Part of a small language model's weights: rotary positions, no biases in attention or MLP.
MLP neurons of a small language model. Each row is named by its layer, matrix (gate and up: input weights) and neuron, and shows model dimensions 16-143. Each number is 128 + 24 x the weight over its row's rms, rounded and kept within 0 to 255. Numbers have three digits each. A neuron's up and down rows have the sign that makes its largest values positive.
A block is one neuron, or neurons of one layer that tend to fire together. Before each block is what it responds to, as a language model described it from the Wikipedia text at the highest values.

Responds to: Sports results and stats
L4.gate67:169148114093129133102135166124110155133140131102137131118095142110121094153151153092053121138077116106169149092152139137099138163137123107160106110146152132106117145119167150121098117148115150170088109156141113122072128132144145107132136107113146130128121114126159111167124136139138151146127148096114102157082145182114105131129163121118110084154116142169131103168159175164120112100155
L4.up67:174108136164188090161100156116156111104119112150133111108126101101124082163149094132107156125091124130155166124132157140149149164153112137156148141126114143144123139100142138114098119130147094110113142152150115167095118170130131099129141128110112130144146137134160101150152119117154162129131151144102151129099127144164146158120136138134101090141145105161092128165126131165175114144135
L4.gate92:135126148165086126136161143089101106136140115148103140122115107130142151102083143127095158142090097162129133115115114139092095122143128114135141154086126150146147112121129137114078124143130096138140135099163129100143130175118113105162124179160155126138130117136127117165150135086136155164159083164081110143138117122127109147143127154152146120116155141179103088156114109148137130153152
L4.up92:158115138145105174133130142107131089160132143128171110109139160100106122160123102138113129147144174095140128117108118140132122116138132146142157137128110073104142137120133179155116146167136144139136108150120100140133114117153116164097102147112123150128116093151117081155168129127108146108112154162165101126141101146173134104117141136112106089164070083145127146138128105132129130105130
L4.gate602:094163125139123152117069180135121122126107171134122142123126150113148107120107117131131135156134149128156208144129131156169126148128148111133155105114112136171098115094137107094132174090165128126100106142123133185154129134109128113149149124137148145135147141151142128107163097097137146131141142150128138139060112138141175164129133118111112137104120137119102123114139144120129152113152
L4.up602:102140112134125130121103138146157126139123123123087120147164117114116129153131086107101096125092120161187132108148146110165096117122141129161128163106148162098159152125146127087143148106133096122107109121126108139128094137129115115121101149171116161116139121144164166115166114100140133123132123183117153156127108093135148144115157157161121143099120114113106163130115161122121143152152
L4.gate1395:111150103123115130139145156100134118119135147178138160132131123143087113120101149127107153163111117135146138096120130128129097096096093110112149134091124110070110130132112135122108135173146156143133073131109145108140095160090123122123083117159088157179103136088106138155183117109124139076140141125094091075105156105106099102131145133100156119151184110115146112097128112132101081144136
L4.up1395:135181139115152141123148128101087066098117150145119114134108125150105123145096132132097147121133091098164126170141088121088153118098111136132136089121112141136136135142138131092131124153152112160139129132131092104120093170158168167154097161111101134128123149137097142120131122139104137092087105132148097142121161128127161139109147116115112123106139147110134098145153128097140126154125

Responds to: Separators after names
L7.gate1391:131136177125150187124073158122135110119164147118130129083099108152164110139146153121140114119140090082107109141129124112100153118120150126102123111095131152155174091162156093083080142101143114116137102112111087102160148140175111156083128113139148168130098168119117187156104146154087066133125124148146134130110153127102129145133122142126112135123150132129146147037136138141143090139106
L7.up1391:119110157149135115121125130113136087099115151130104094124119166104146144106095117123136135099153115122120129131131161143114103135119155137170074168138144120162072129150094136163091126144128135122118127138115126130165122133133134119120168158163144110195090130122106139131134152127127154116130144126116100148104126142122106121081147113126139130132122103125132082145126111144094143127139

Responds to: Year final digits
L9.gate798:155079132132120138114130139122162184083138116122143142179168120148121117068091086128126132143139139095114131108122158130123145090133158097137106137152098141108146125107119105153126121166112112110132145126126122121138145118141141129124109127127114111102135142162165106116138105164123110083139168092142137118166117113142136113137115133156137136167133123110104125105143068118127109107093
L9.up798:131108129132092128079134107152153185126137143135101098148098072099125141156114145121105124129134167140107098127135156126101139131166151086128143091150144090148111096199115143155143140122102135150120150137099115180105102124180134117126090126153121132147137143064113118125120124122084143135141188124115086104136126138115163139117141130150131158119095137143087146082132125155151144148127
L9.gate972:124101108119112150080179140114111177135156091170156136123131154128164107090133077116143115125147150128065153140088147088086134094138158141119157135122142105149094138099142124080126129119088125095116143155103087108116108178153135109122138184101144135151107160094183105107133126116124107099136109090080108125095129152127108151095109144103113115145134132105059097111163157095120092098125
L9.up972:100140126123148129112215137135122124138117128165166168089112138139143160125136138132102115130140173124118156131117127147137140104121102132071141149138117091127127133137167174115153123166138130111136166096089075145125128166122119135136138163133104133116117115146173143151082117109140163150096139146101115119110167129165148149105150143098092168114133173106105142111107067133116161093159
L9.gate1256:137119120116151140127119148115127147093140124103132098116129161110102086106139139102097112140077141125163107131135087132132139129159169138114087138130150129110130115106123102097098159160179135117152163093095126139163159135148127159123155046075129144140162078146122162136113115150109135147117121117127112121100154145111134143121143126142132159113120130135129151099136114111088120121135
L9.up1256:138116145181118134125114132148088123123174098092094094140135156165105124135146129127119158128134142108161142134130130115129122121195129122132099114124103113114109074140101128093135147143113096208087143145117145082153165139144124110131139098133142175141136136117102090135149172125067160087047118111118115125129138130151096131099179150126115123096139135104164118124084092108116098113147
L9.gate1520:162186126127098154139157156104106095131124114167124130130162151127186103159155107119136130136112080125114135119147133093126146104156112098109129154129138135127109154158169116118123157116146178161144173133098123120163145126116166158099158144086136101131128178106116125120142152161114162084112117161123124153171132120161130135096090094159137143130133138120101102120099119116132096113122
L9.up1520:160122105094125164142161168153105101203146138171123101101122123111136130158173128129178144098143173151096112127154125118100145140133047085122148113149109172111142170127116136128143119126121145151139137100142116143131147095129167117149141136112113150125151081115131109071155129122111167155129135119127140123132126148160098091146130078107127137136137109189120121150151116130118110081136

Responds to: Word-final completing pieces
L4.gate128:146096148158157105107142106153137112090121101120147145126110128121109128114125156158075094077146136119149093124145133144099105124134122136066134129170118140153105125091130136151116143126121140151106107131108134103081130124192111143140134146123107153153109100151163152175120171163179111114085096123139114141130140118111125127120147155154134141182114129128108136131152146107171185111137
L4.up128:135124157111088122128137081112098121094178124089156104116117163119103152147144142125110137111128173154105103093124164118128106105113110145131106134138125128086145134146151118138142157187086127135136156116099146164110138107161172142108147157121159108125126117139087137167143092144126152116113108112120156136102055126138124128142111134178107126102137126155073147078141138099119136117114
L4.gate932:157080129177140120108093161136103169103096140077095152157148125152088163094129102101119148167122149178126123123116152172174123121144138161149130158147108150126140121171127157120152171155129129144163161074109128157149151112163145128127127117080142127110193121153148162127141081102135106096085128138149143120133129105120162099145182086055106077083166160137110135117144099108129149105144
L4.up932:171102108135132132113158135104119166094116134119151134146179147091102118151073150157144128133142173129131154172109156167154179087106152108108121120129125138135153136119121118069143128082107112112153141141128092145131138085114147122103103137122128085134109111113111139102116099134139121136085139122097106162121146108126184092119106105153096125104102155138111132139142125115131147114110
L4.gate1377:071123127104136124117111112116163119134116146161116142129114103122116168125142107110108157097098120137148152079133149119129142121155109144131156177125088161115097122131145144111130156098151167139151157092092131126160127096119153159109107120126117135112129100153143126111156084135151088169167130117138073153113171117129158127125110131144140106154111133115142144089102119097118120118122
L4.up1377:184124138164130097153146098127111106147174111134137130171109136155117124131104128115163176089083157142103118137144112122137105142120132138129097145134092088115113152128105114142149149124115125140086161132117137102102087178099108107158157126134111148152101120127129136084111123119138088173124164158137135150180123113132091130124126143105152139128146107166125123153124133135101107168148
L4.gate1381:104132108142154106151084106139128148108140133136133095153148107111135130166121145136150134149147142110108123119109172142132124136144138119097091111138134099109136117128163111192121146042105106137098092123118110118146145119104138165156142124142129176131157123132134123109147090156104097135137126205116137133099074133120129129152136112115101155144130133128122099101153116150120122099097
L4.up1381:113112091135129101145147140152150115101161147166164163098080125135151153115150158167133124140107165152143160108132120117133152123055111136122111094090127119115131116129157186131113140131123138089170126103149123162136115153126097117142112114123125129117134145160141152117120161113162078154156104107148141135127118118117127104122164152138133077122074132145087131108121128084131131133145

Responds to: Second number in ranges
L9.gate387:119181142113115135148117152091124156090125144125086123123139140173117146131146156125073095130127104155136116078106183154134162122113139083104149164121160141091098145104108108132160144128085126157107123136122117136125107133137159106154140125152116100131102115166186141121147153152128077134107081108098132164118170162165130162084162127156116130152096120125133101132140149112161109100115
L9.up387:107136117128131109143111105131152075112125129143096129117145095115128122123124150192169104107168127143179142126124157125154116118144111135110140136113186168137149141127082103152148138161134126140172107139088125111148145098127122116132137128137110111104110158148138168132125118098137098121144121101066110171097087113195116143156122137104123109143188137087138159113104159136093123074122
L9.gate797:130116135163101147133129140092086086072105111118103104153135142153083149167150124127131171148085160132134104140140131163092142169163137081098157101103117118110167079146127107134126083096099090131167133150101140136152166141138133134113166109134121127108113133129157126109144101191125109141102117198094137169093129124141135158131136101142151160111126121104129137165110117141108128170123
L9.up797:107112190120059115158149148138116164116145108174138128114160098172170140181103127084138145096103151128133137103133148146109112117143097161155124148138117164133133189159167087164130099122164124105139131190165072166145166131142142123116138138121136134089119138148087092078130124092141128141093128094098143138188143200126142080114155128104148150164125175132119192117125165114129154165093
L9.gate827:155146146152148108196104116119132118156100076105113151138151107113125136131121140115143091117137134118105109142113137117125155098163056135136088127132106140090107145109135139118100110170114114103125152102113137152127106146149128147120138086170171122101045105123162125133132120103083145139149103154110128127138152112118121140127130065135136142074112127106114102152108150116118109135111
L9.up827:129137115125103131121142171092131077057116137079096154137118118174171105160121175120116147114161140087190141095150095156110168114100144095096112111115158121135121120130099127152144131134085156107125132154126118111115151161111133105174119122116127132066125118143140107129157119125126135119148158155150180127118101140138124145148172168097116126160149136123120131130162118141114126109157
L9.gate1278:135087085125097138121136151125112169100153135107092103118108145193142125170110106131143103111162141092142190140134109133090140128118107126140117133164142080128085115115123119118097114081115159117138150125147151157121136144100123137149157110119148146087111112127121121149119131150124144136115143100128087153151108088132111134092120147137133116113116153145130167092155131133161121095109
L9.up1278:122135076124141084156155147177110106155090124145132096143123101121111078138132143179125141078120133121160114127077169121137137144117096127140135119093112081170125133107174142104107098107117127123150092146144122108097108127159142132127138125153125166128091142103110132142137099092129117149142094128086141158099162124147088122131113073126143116119147139130141134126105160160127116170113

Responds to: Final digit of years
L7.gate162:130123133117140123176150128103078121087094166118112133123093133079144134091117119175118142117158140116164120131128099130121109132133108138147149092120103124120117124156132103131122156137166125174118088119112159108141115141137127157121151146117130140118116136122144145136173109148102161155159125141111109138129109148136111107076133142112142169138154104134113100118131180167145196125112
L7.up162:103126113115151153117131137114108113106167124125139110114127176158131146146082150105121133139102155113095164120149120175147147090079138094118108147133113191092086147120163120161074133153167116134078109139122140109126177176125095131124161089138101069143124132131158113161168129166169088123119113131135128107132163093162136120140171157132112174112126166131135122104129129120114155107122

Responds to: Career activity verbs
L4.gate61:144078133107132154126127112155127145085173081133108142125079132114134111188130152137103128124084130099113150085123143111097083095091136141110129128149147135115136096147112131112153105162159126119100138107135101123139075087116137116095134163146121120125126163105169138132133165109126107140103135128133089131114126137138130078147101120155143126102098127140112120158113114124121171136123
L4.up61:103144156122108106123120065147152124124162162139157136086188169169135127107111151107110135186111146125121107112142163123120108117109167137135122161175062099094166177109098129131150131083093119127154089116137101069133104101139125191110113096154147128132178166152142123133135158138121121159117160111115113101144152105074140106157090137127107107141116141141156135162154110162098140114125
L4.gate138:136112126144128113156094080098106121094115131124133147159112124104153115161168107137091127141120072117135166130107083113116127152157098120097136160125135139090139117147145144111137148120135126141123107144121172087146096093158143086111109174111124097161158117136184152135098118100122123118098127088130120167149080127156120129126144117145096157101119108140105087195140129125122143105125
L4.up138:110089117133131153119146175143133138152198100143110116101124193124182087142165090153136125133107110103151134103147106116145127169153115148105121121122107131150104147136116138132096146119137114127149138124135138118193072122118119103075139157186079141149114102123129126088094109109087129155086145161100114142145109118148145107125140090118114134133119123076173134144130128117112124089091
L4.gate385:111136109165085138136147133081127142123149149148171091108137156179146148124117112115100112139152185125105163160115117135075163151154104120104157121137132079146129118115121149135117120129134080129118099123119129113120098135104140130150168118156101169166161118184137153082070067153149156112132151127106121159117118120183169137093111117141136078093128176122163109117151122142106174119093
L4.up385:101130082112113158135152114139182148139146111107137149084093115143150137121121119152087136097124141143163143088100200096142129137083160069128162125142155098088117128129146166143126139119116063117128147145126168100131141097125125123117154066131116144120097124105124123130117114168091130135132103136135134107103106106166130139140121071166137150097137128096159165107122126138093112148137
L4.gate1272:122120156125110135141097096135106138139170145181141138128126130093104092168123121100158102111116128139128122156138133127118126171148152120122082085123135130111133111150084167146150132129145131051117139102165093097161129094122118145119068079118097138153114101103127121180138107116129118149151145150126163123156140131136089145168128104155126125125150098140104120087085126085125129159169
L4.up1272:098105168084109132124117130119105175131134125130150094153115114177165112121106122114127135117096150106123105136115113146097134136142086107112085073145143171138147097093106119126126122126117119076084078135168140117131128119120117167133084091150102160158112166152121104108113066106122084123104116107111145075141124129141131150080172118094187100153166106120130143137161155104117085132156

Responds to: Word-initial V fragments
L9.gate528:155156094118105123132096125153164149116117149124130128126157115138164122132135124156120134105148146106138123133117146094134139151124110128138100130112112130086124131117127109168128116122140093101118097143084105170122153135133118096116149135165151110158119127126085136102106120129043162117161107154078158145088153119130105118117125160093093118187131152099159132106139101117156118135096
L9.up528:138189125121098141135165115135167150133136139151092104109110145083137104084123153137157154122099182123114118121108096112143142141132142106151094166160127157106192132075142143149126101142124142075095123104117155162121115129139124131060125126122108134136130149101105134133131135098120145093115127091127130166136131126137154183118105171146124178132052136069130137137135137105162184169139
L9.gate1002:145094116158125130137128138169143147099131131128158135173084135083153108140169120181179168097153188154133123150107139062120123150172118134161116121090115100136187143146124140089115107106167121123181111130131120145111118134126128147106160114150111133091169127154115131146109104133093084125116099132112141138135145082143127115095153146171094119157131110115129133138131152111148089137163
L9.up1002:108122119145127129117091173117159150055123094127131121136081119090119097109138125146118118110133136133158105132134116067128162173158114141146096114125146118129149142143107131109123111084105140085131162144139124147122166142114111183093126103133089119104129155109131116116100144133106114138114146146122129127103174095123135134125157140166113123114120083157107095092131144106166137171129
L9.gate1158:120150134085181104133119121128117114141156141158136113083142084142151114130121151147116090158148138137168127140108080128096115130116155135097114139113103119114124159146146073156134142100125113192106091146126091077105109134111125124117113173172138129106139144132144156114144134075156115100133144133100141123163126119160116142115137152133119110145116156113146180119125157128108106131134
L9.up1158:124108124105092137133073100134127157127114125110122112132131127127123120142150125121087166101130162157107113146139147144090136175121132141130085168098136119124147124175121152130153126170125115180123097125122149110140130126144095120164078130110111109142157136102140101146139137104139108112104160160118137129114090114089129157118142136082149114148116099140124148156096102135137105134088
L9.gate1248:101159107152152142166181125141098125131111125147164109142140109128104139115137150134122109093143150090120106147113170102142134101127156101124081108124085081170132134183102139145117157077095120163107112103138128142145158176132172126114137091111128116146117108133194157083135146170090159137139118166123161150108144152087144133154086132181108078176173123161123087151106152121141140171117
L9.up1248:125148103140084130157145118145091185119110155168127125147139116168156123132151148131136147132117178160112127180134125128181167141130124115136133104084102113126104077135122132126150135125149156137128117094152110137111120188110180143117169154106126132103121102137176142096130133153144145154119138126078099143144145139131115113168113137144094087179165128154138133154139136135152123120132

Responds to: Hyphen-joined name parts
L4.gate32:130184119109131143097075108128111160157120158133141103164164121094082158149080146132128157128122113132132135170121148148154119135135111116144198119118134171137082167070133171124113124151157149134142149136122138160092080089116097103107168126144097178103130132144162093067112115102112106169074123142126131110158107134159130080168126134109129123134151132121111135151129111093152130142115
L4.up32:093174119109096148122084123116093121129129153137121121133141140151136168142131148109076089114125140107177111163131129152125108138129124131095139091114119106112086151172119124128118125126082131134078118132160163127153103104153110126111147126144123087141097096079142115118146134141130076066191103146108127078111122153158125081092159127135121098160141116136134150132128151160120134120149
L4.gate274:140170119112102127136090160125165168172147130144095097140123157112140122172137129148086165109108137147146189148121143144096119149125176119104118137099117144107162152120068107114116178117115100132130128122131168138114126130159150124130115131139100152131154117131171115082187100111134139128132136099131182152130100164123136149073114123104115095162197129134130141134134111138145127125145
L4.up274:123128101170102160152106174132139116154162113120113131120165121104162110133140132128124119120151110150128167141095153166150125164136161142101130152118138125166141143129093127136115135144126116124101075137148099125138156153132139085150129117103089128081102151122126112136132122087139140148112175107102145144140174126119122149124100122109079122163171159137126107088078124132148130149118
L4.gate612:137145121143118150136107129097111143098131146124089116082171099114155100140141132096088106144156151185164124122125110100081107150108171131117093094121119138126168191116109135143120078144132109123153135139157114162073112128146112112134152166113127111096097116112107154129144144157128106138149118105120162093147125137143129079142117170114118125132132120103146111115132114128102121121102
L4.up612:125129162127121130152097144124130129112142079091115128116159106106169120128142151119126115121144124137163136128104087109124185120129096117116158085109131140133164212098124121171105127122103106132130140113138145112121102132125092115101120119140143111119106110098138119140149120137110132127147095125122131124180150162137100134142126175111083150090131135163095141099112114136114125115151
L4.gate998:161193110098104115161081123161112165188093106152118079108135112138152131119104124101116106110119128121132148173091108118129103146146079124121141116165147133166102146116128149123127133125109118142150134130118139117123074137135173158101147154142118144109125132128193167110173132115144090080128084115156173094155144141132122166146105126135122148099106125129096165113107140116086109150101
L4.up998:157150100113130164147151128150097145146093142163094086159147194126130154135104086106146153112177142161130142148100082136097093144135102098120109156137122118149111137073137118128105129082110124109159111115152102105080162137108174132096120158128129111134161110093113141148144121126147135152154106123135109111153118140135131121126145123098154156109094133116131120122085173146126141142103

Responds to: Role/position prepositions
L7.gate1084:078098089120137089138101111107154118114097108147126114171153139124144095126104103155122139115134116150102175157095103094094172142181114107108148124165164120141116129146148147128093166119141128135107166127116100126149115079140171135075080102149107097128181123115141157153116094156150123138114121097142124118086145129146126162126178130136105162193151104080174162134109144142131144105100
L7.up1084:139152105147092107102151130112162097075094149121126157155129142128135083122108145110130110128146107125111142135136106164133133120113103117146189101130122140085145117132120091141079137148121107134106118128083176052113104121118170154091144108116116121169111154109101129170118126166132091117127132104106119108118154115135111157145138142138158140148130138150110131106146102132144056142128

Responds to: Digits in year ranges
L7.gate983:153147125146123113169125130101109140083150144143137151105140160163132136130113125108146101168102106108129130087160147143161119180125152124140111136099124093129111107096155092138114117082142155159156152130101132120128121124148135120111116172149133115161114140125148110105168132157103091138130092114086139186108149133129135046118092106110133151123164104094141128117126126144170113132125
L7.up983:158145161128137128140114153088146141118136131163135079136130107158126111133121162087144102120100155127124115117111157108127106156148138094178103090109146115132111116102112116154115124111085177147151109123116141125166120128130171084127132108129134137153135137127154120145190140137091131146145085096158165164123147147140094135122118137133143128168127110117189105166117124128149126170126

Responds to: Before a person's name
L9.gate425:191106143139106158170155107120137136121146136119132134105156145133144089145137114077150076159137145130102157147144105126160153109117136135176179117141151106153096106081103140126109129166124090116149165108130118164160135152120189120116165136138147148104125104180134125094132132107145147124135136173102094092109123109109107145108146154129148140173124108135101151114109139184127136111124
L9.up425:100107108119111131141124119144151102174097159113124144088137153140109142109119116159108151143097144156096129149109124111098128116128113084169123134108110134123178100152134140109106176064133161131118131100160146096130145135142150157111134157137119166144111154163127126132154131108119114127107132081113163101107121096177152115105134170139159145121111165136142092119123124155111118117133
L9.gate568:121126098111101113073106136154143113109101088131146122117111095152164116110083133135174117169095168121193133173108148152093135140159078125151107127124170116146115121117135134139114084077117146131129143138123152136109118149145139129118116132115114102146124151121142129118162088127140109140130160111088186087122097141111156131136117130151107165166120152152126101147130127118094147111140
L9.up568:108118112089163145112090131088118074145145097138119134069129161143142129153163156144132141160134101123102114136136165103141083104098119125146110114188091119103115138120117166137153170163120096104104153181178117138118122167114123119146148132109147157140110128128113109146154121096142102133077121101131096124172112103138127100097112136162105143131109124133134154136130124137121119086111
L9.gate636:119131130077135158092120137138166125159133147148140123134133151152192138123118168113150089066105139125138108175142102155082122154112123114124118088129133095138107144128095160120127141136122122108141154094128124145108143145158178106132132093103101138107064138138145129117120121149130126144123154121100112155115072132117129067141162148156121156114104174095147112111115130130155145106131
L9.up636:110104126107120097104160164134165119159175112125158150120121144155126094161098069135116140167097147100109159140064126182099157091101124126122139159072139101138121106112099120166082179145117142129142127151139113125182139121139105124099160188176105076191094132108113153108132113142138107105122117123116109154133146153144131146159116136131130120155164093191163173147139165131124160113140
L9.gate990:115109095103104110151120103163124140134138131107145177148137155158138122105173102105120157125118138116137149099124149136108110136126122143134143093149131114162141105158134142084117097128105143137102126125126115115162127158151109055169136128129130128148083102154105087086142166153128111149133142115089146163030083141127108120149126122136140151143140126122114143127082136118142179139088
L9.up990:059164113100069168090097141133145146144172160120134164122147116147124102170178123140093107114131125123128125146132154132101126136127125075125167110109097120125146141167109118112104150092133109122166130147132114164113150107129129134149131143141086094138094164130110128109161118116119149131171145116087145166081125130108125112157142114133120093083116116112154128109088093117074106139083

Responds to: Second year after a dash
L4.gate8:122134131091124138158141141143121154150141102132150093151138089132130156135123133152128125142099110103111127133154134097139124133106142136116154116152093117155098135140150125149103147124172159114134147140094145151130148130085141089131135116180114153136133106108120142107183153173120163090128137126157125170136134132090102141116125149105125103147126127084155088112130109139138113137134
L4.up8:152139086107148157126106124111155157136129140095127113160122136171151115104137153084092116071098114120113051157145130126160143148108119107190103143154144116157134095110111120182188090111114117098162196124081125140145116117157110128127142156113139113091178131111152080140147123133137113076111138122128127162168113111159077146079126125104162149170125169126118121132103137175143109126056
L4.gate347:131123099130113128114118148115135157136110122132094136089142111140093132156097110100106117091156129082139153148112152144146155131108170173132129174081100093135155138116095139110126175128150134158097125115111150154155132121133162173134125150112103146094139107158111121147131150132061140159094164155170103174124118088114088112138162106137139119135150098136108134170110186147110108126131
L4.up347:097134122149090147148150143090109145148097091113134128149123139099142105168097116139146113141090127156116166120123155125113136166138170123133121130118169110145140145109145114154181135093106129113117117123118103145123093101149103114092130050108121149122155126128128131080108135147151090136116146144154136109120139116110107109137127133152183125099104148102157130130124089097117126138120
L4.gate411:133127098052122094080153097139101143115152136138099132106098112105114120140122103141144098137100105133134139156118113132148102194119107153152151137120118146133132115095160131184153147128092103114120112108140093131142106167095157082166119141154161131145090125127127087119154163119123109128137148096180159151147110191157097093138139113118107140162152113142093134145153123135148143153111
L4.up411:120107090150117091149082166117155116145127114089112204153112135153171142142122121089124112143143204096147131151110137148107124118104162102153125162121122112109144135152141133126150140093107121116095095081082160159114150132113148144152134159131112136105100167143126096125137124139135148132092119135130096128118151152122101111152109134137125147124134136109160137152130100176110086168149
L4.gate556:106136113147106143123102126119131102076116078134138125105106111135122139132153151107119101118088124116124134137114180132142163139139107087137138182126163115126103105049165127113116143092145143125113142140096138148129115127115107147131160091154096167120134115140151107148146128124138153149102105101114125112109139159128103137097135111143145137116111113120140123110115116090075094138113
L4.up556:105140142106140157169122129124150127152142127132154154133115147086110137157124125143108118103130129140157106134137121107127136136129143171129161060127088175145125136094125150116139168130135131101181152125124142129121151158113148149116126136126138107117104152173139145159177127087092114171186141137110092106107088175169128131121134113141056122131127128087147098157122134137171111142097

Responds to: Degree-earning determiner
L9.gate23:110123149156119104153132141128123117104158107172119158110144138167116112184160119132083107184127141169176130145092135173109156105141140153119121165128111149113146135154125127117105097143133131143141111164106114076119095119133125114148123146158173107156126140147126154129158122088134137146122101128140139122128120131125141121115119154124099168137112100142176130155122124153185132134115
L9.up23:126118144129125105133161127132099139139110178128144156126130112162130109141117115117115095171146159171146130149123140141109130109136194144171111140133116099096194181152132132089163087113082099127144125130125113097142126139140163087117099125144127112133100105168137118107119121093132154136141128106142167113139080143154147123134140148162096128113131126121117113074176159162189118094124
L9.gate1285:137085142143145112110155137092160189113092131126168079121094118126105136135092144129138168161117131082154127120093128105179158177135136093134084118137118093132153123106143134130126099088139128123132115132100130080117132106089124101135116096118129131145170104112115170166108143158156131144101163064113102153117120150126100131147116123180125106146070129185143132125122093091137135152154
L9.up1285:135120129099083061139163100110130072099131131125144158123128100093122127182123100137119150107138171127142120107126103142139112125160093098139139098112146143118115146103134140109118140149189143125109092153149162089136099158161152141096169145145136128074082126121132140113095143130120128156116111151151123092127116147143098069087118180144130118070135129135132112143125125135101114089133
L9.gate1320:091122160124166126128139142104128103155056144149157119142149121145111138124137132157059074147151135137130169158126111139127138087124106172150097122122111114159140168137085136177125157154122113129092117119096125119138115136098134137132119115102140138090127122098156108130135111121126091074091097108130094128098135111130130129143131133165065103107091142123132135108167142112167123152151
L9.up1320:102091149133131152127150122096147113119144147136133125121159106105147128140153121133139155146135086144142120103132089133101120138146137126143077124140145136064132102129161142164130102150127125132145167099077125099135143126109109106128103085135136158143144124147164156130070120140176100143146062093076139175104101113138115170125111119162106133111123151082136130173115120127114109139123
L9.gate1380:073113129173159156135111135164152129091126144160094122118095116112117139120136144124130061149164060133103152124096144142107125146144121107114129144120111123187145113118112155099136170138114149153092108116109141131172121128135117116138111139129113122138157153149119148146144141132125124144110089101138155154130121111184080156106105100100166132143122131126137148105122114120134110103130
L9.up1380:128136077130137109151151172113156110122098138156175117127073107140128164144076122138104149113170099119136127122137083122087094064115094129110149082131104150151204138132161141121167153137125139073119103147104107112153146134122135115105123109137188110140100081153082093131140084154123120104095144124138087137147134133184128109082118109127120102106104151140117153144094122105141134117105